Part of a small language model's weights.
Size: 3 heads of 64 (1 for keys and values), MLP 512 SwiGLU, 7.87M parameters.
Architecture: RMSNorm before each block, rotary positions, no biases in attention or MLP, untied embeddings, normalized queries and keys.
MLP neurons of a small language model. Each row is named by its layer, matrix (gate and up: input weights) and neuron, and shows model dimensions 80-143. Each number is 50 + 10 x the weight over its row's rms, rounded and kept within 0 to 99. A neuron's up and down rows have the sign that makes its largest values positive.
After each neuron's rows, "fires on" lists the tokens most often at its 100 highest values on Wikipedia text that the model never trained on. A number after a token or word is its count.

L9.gate289:51 53 52 59 40 59 44 38 49 52 66 63 51 45 53 50 72 46 62 70 37 53 54 65 56 45 40 51 59 62 58 37 50 40 49 48 36 49 60 43 35 38 50 51 64 39 46 69 32 52 45 46 59 36 31 57 59 47 53 59 65 43 48 32
L9.up289:36 55 32 43 41 72 63 37 45 39 39 45 77 37 40 46 55 60 30 53 51 40 61 40 45 53 48 58 50 50 52 40 56 56 65 44 50 64 46 58 61 48 76 51 50 48 62 45 47 41 37 50 53 51 42 46 42 68 45 57 53 36 42 51
fires on: "K" 92, "sch" 4

L6.gate96:55 44 72 63 52 55 64 50 49 66 43 44 64 35 46 40 56 54 56 38 52 53 48 35 36 39 44 48 56 36 41 55 58 56 29 50 40 36 61 49 51 61 42 42 48 58 59 58 21 59 59 47 35 41 69 55 73 56 60 30 44 58 49 53
L6.up96:52 41 46 70 38 58 62 38 71 45 44 34 36 44 60 58 64 62 49 58 70 62 62 59 52 63 59 45 54 81 27 61 65 47 47 39 42 42 59 55 51 32 45 26 40 57 52 64 49 52 49 45 53 46 50 53 75 53 43 31 51 35 41 24
fires on: "." 78, "election" 10

L6.gate3:61 68 44 56 48 47 65 53 53 52 42 53 55 59 53 24 34 50 39 48 49 50 49 39 54 45 40 62 59 27 52 64 51 50 55 65 45 50 47 49 45 49 39 32 55 53 19 52 40 46 54 50 31 44 58 36 31 38 51 62 35 60 60 65
L6.up3:52 66 68 37 57 29 41 57 48 55 42 59 52 34 47 70 53 50 47 61 59 36 53 52 60 62 52 57 56 41 64 63 52 54 57 24 39 51 56 50 50 51 48 62 29 60 53 49 63 47 52 61 56 73 60 50 45 59 44 62 54 59 41 42
fires on: " " 97

L6.gate41:57 35 61 56 47 53 44 63 79 41 42 67 56 44 42 39 32 77 57 58 56 49 55 29 56 42 46 49 45 44 49 50 58 38 42 51 27 53 64 66 51 58 58 49 35 36 67 48 35 39 60 37 50 58 57 40 34 54 51 53 39 59 53 45
L6.up41:73 23 47 46 60 58 62 35 62 58 52 49 56 48 55 38 51 49 53 64 46 56 57 45 70 39 45 44 45 59 49 51 57 50 39 52 49 53 44 53 49 61 47 37 47 55 60 56 58 44 56 42 58 54 50 42 52 68 44 30 47 48 69 32
fires on: "=" 42, "." 14, "L" 5, "1" 5, "and " 4

L9.gate511:48 40 62 65 61 46 31 39 50 33 44 54 39 47 37 54 57 60 31 56 48 33 42 36 45 70 54 47 50 48 36 38 62 53 67 57 48 54 51 53 41 46 48 58 48 54 47 57 53 59 51 55 63 52 52 42 45 40 63 59 52 34 40 34
L9.up511:64 46 41 56 54 60 49 51 46 40 49 51 41 46 51 50 33 42 53 36 55 55 44 41 65 60 48 53 55 61 37 49 31 54 53 61 53 48 60 64 46 67 31 54 42 44 46 51 47 62 57 50 61 65 44 55 49 50 55 49 39 58 36 40
fires on: "." 29, "architec" 12, "Architec" 11, "exper" 4, "agricul" 4

L5.gate429:37 51 38 60 58 23 53 37 74 70 66 46 50 63 41 54 60 58 44 47 58 52 54 17 59 56 48 62 64 29 49 44 58 41 52 55 53 63 42 59 46 55 58 47 43 46 40 55 45 49 62 35 47 52 40 54 66 52 34 25 47 59 52 71
L5.up429:42 49 57 44 53 58 40 46 69 57 49 44 42 46 45 41 53 56 41 42 47 55 36 23 30 42 57 44 49 50 38 63 51 39 32 64 71 44 47 28 38 57 65 51 49 49 42 53 41 56 66 45 38 52 35 47 64 38 42 59 44 41 47 51
fires on: "United " 62, ". " 8, "ent" 6, "al " 4

L2.gate178:56 35 41 50 50 65 40 54 68 53 52 50 51 59 68 51 58 51 72 57 44 51 35 39 35 61 45 49 44 52 49 59 43 35 54 60 54 41 60 54 58 44 45 43 57 56 67 39 50 46 51 38 52 44 24 43 41 44 50 41 67 43 52 41
L2.up178:48 41 49 64 41 42 45 50 37 57 40 50 68 41 73 71 48 36 71 43 57 59 52 23 54 59 43 52 42 47 62 52 48 51 63 45 56 64 52 57 49 37 56 45 43 47 37 46 64 56 51 25 67 43 42 42 54 50 62 42 49 50 47 47
fires on: "im" 27, "Oper" 19, "Im" 13, "Salv" 6, "Mart" 6, "Som" 6

L9.gate175:46 26 35 67 53 37 58 26 48 47 51 50 60 42 59 29 48 64 50 53 49 46 38 46 56 52 62 46 70 45 34 61 28 50 38 41 43 52 59 55 54 60 50 52 58 40 58 50 40 44 50 56 53 33 55 40 69 52 65 37 38 59 52 60
L9.up175:48 27 53 59 49 49 58 59 48 45 38 47 33 44 47 52 58 43 49 63 57 48 58 62 55 60 55 50 46 32 60 49 49 44 53 52 47 38 56 56 55 47 43 18 52 45 42 55 75 49 48 42 42 48 55 65 54 30 74 50 53 70 50 30
fires on: "." 63, "°" 9, "sw" 5, "bu" 4

L5.gate202:48 45 48 45 61 50 54 50 33 64 42 30 58 45 55 40 43 43 72 60 51 41 62 40 59 40 47 37 56 32 40 56 42 25 55 60 50 31 44 64 51 47 38 53 56 58 34 52 43 71 54 37 51 33 53 61 46 46 41 41 49 45 62 58
L5.up202:47 51 52 59 56 46 33 47 54 53 52 35 39 34 48 59 71 41 45 54 49 43 25 64 53 44 51 52 60 59 48 57 46 48 63 62 72 35 46 66 49 48 51 51 36 68 50 63 49 65 63 31 60 55 58 40 49 61 53 58 60 61 29 59
fires on: "it" 14, "ot" 13, "et" 8, " " 5, "Hot " 5, "ut" 5

L6.gate462:58 42 43 47 44 39 42 37 42 50 67 33 71 54 49 51 52 35 51 50 41 55 48 49 40 62 63 61 43 57 57 55 44 58 58 46 32 55 50 50 50 44 50 46 53 62 55 42 44 51 40 75 40 43 43 46 64 55 41 58 37 55 51 32
L6.up462:60 39 38 34 36 29 47 46 63 58 49 43 60 49 61 43 48 37 69 53 34 59 54 52 49 57 62 62 40 56 51 69 47 57 48 60 43 47 48 53 56 42 71 56 44 46 72 50 61 51 49 52 18 44 57 52 38 54 49 52 42 41 77 40
fires on: "en" 35, "er" 18, "son" 9, "le" 5, "man" 4, "z" 4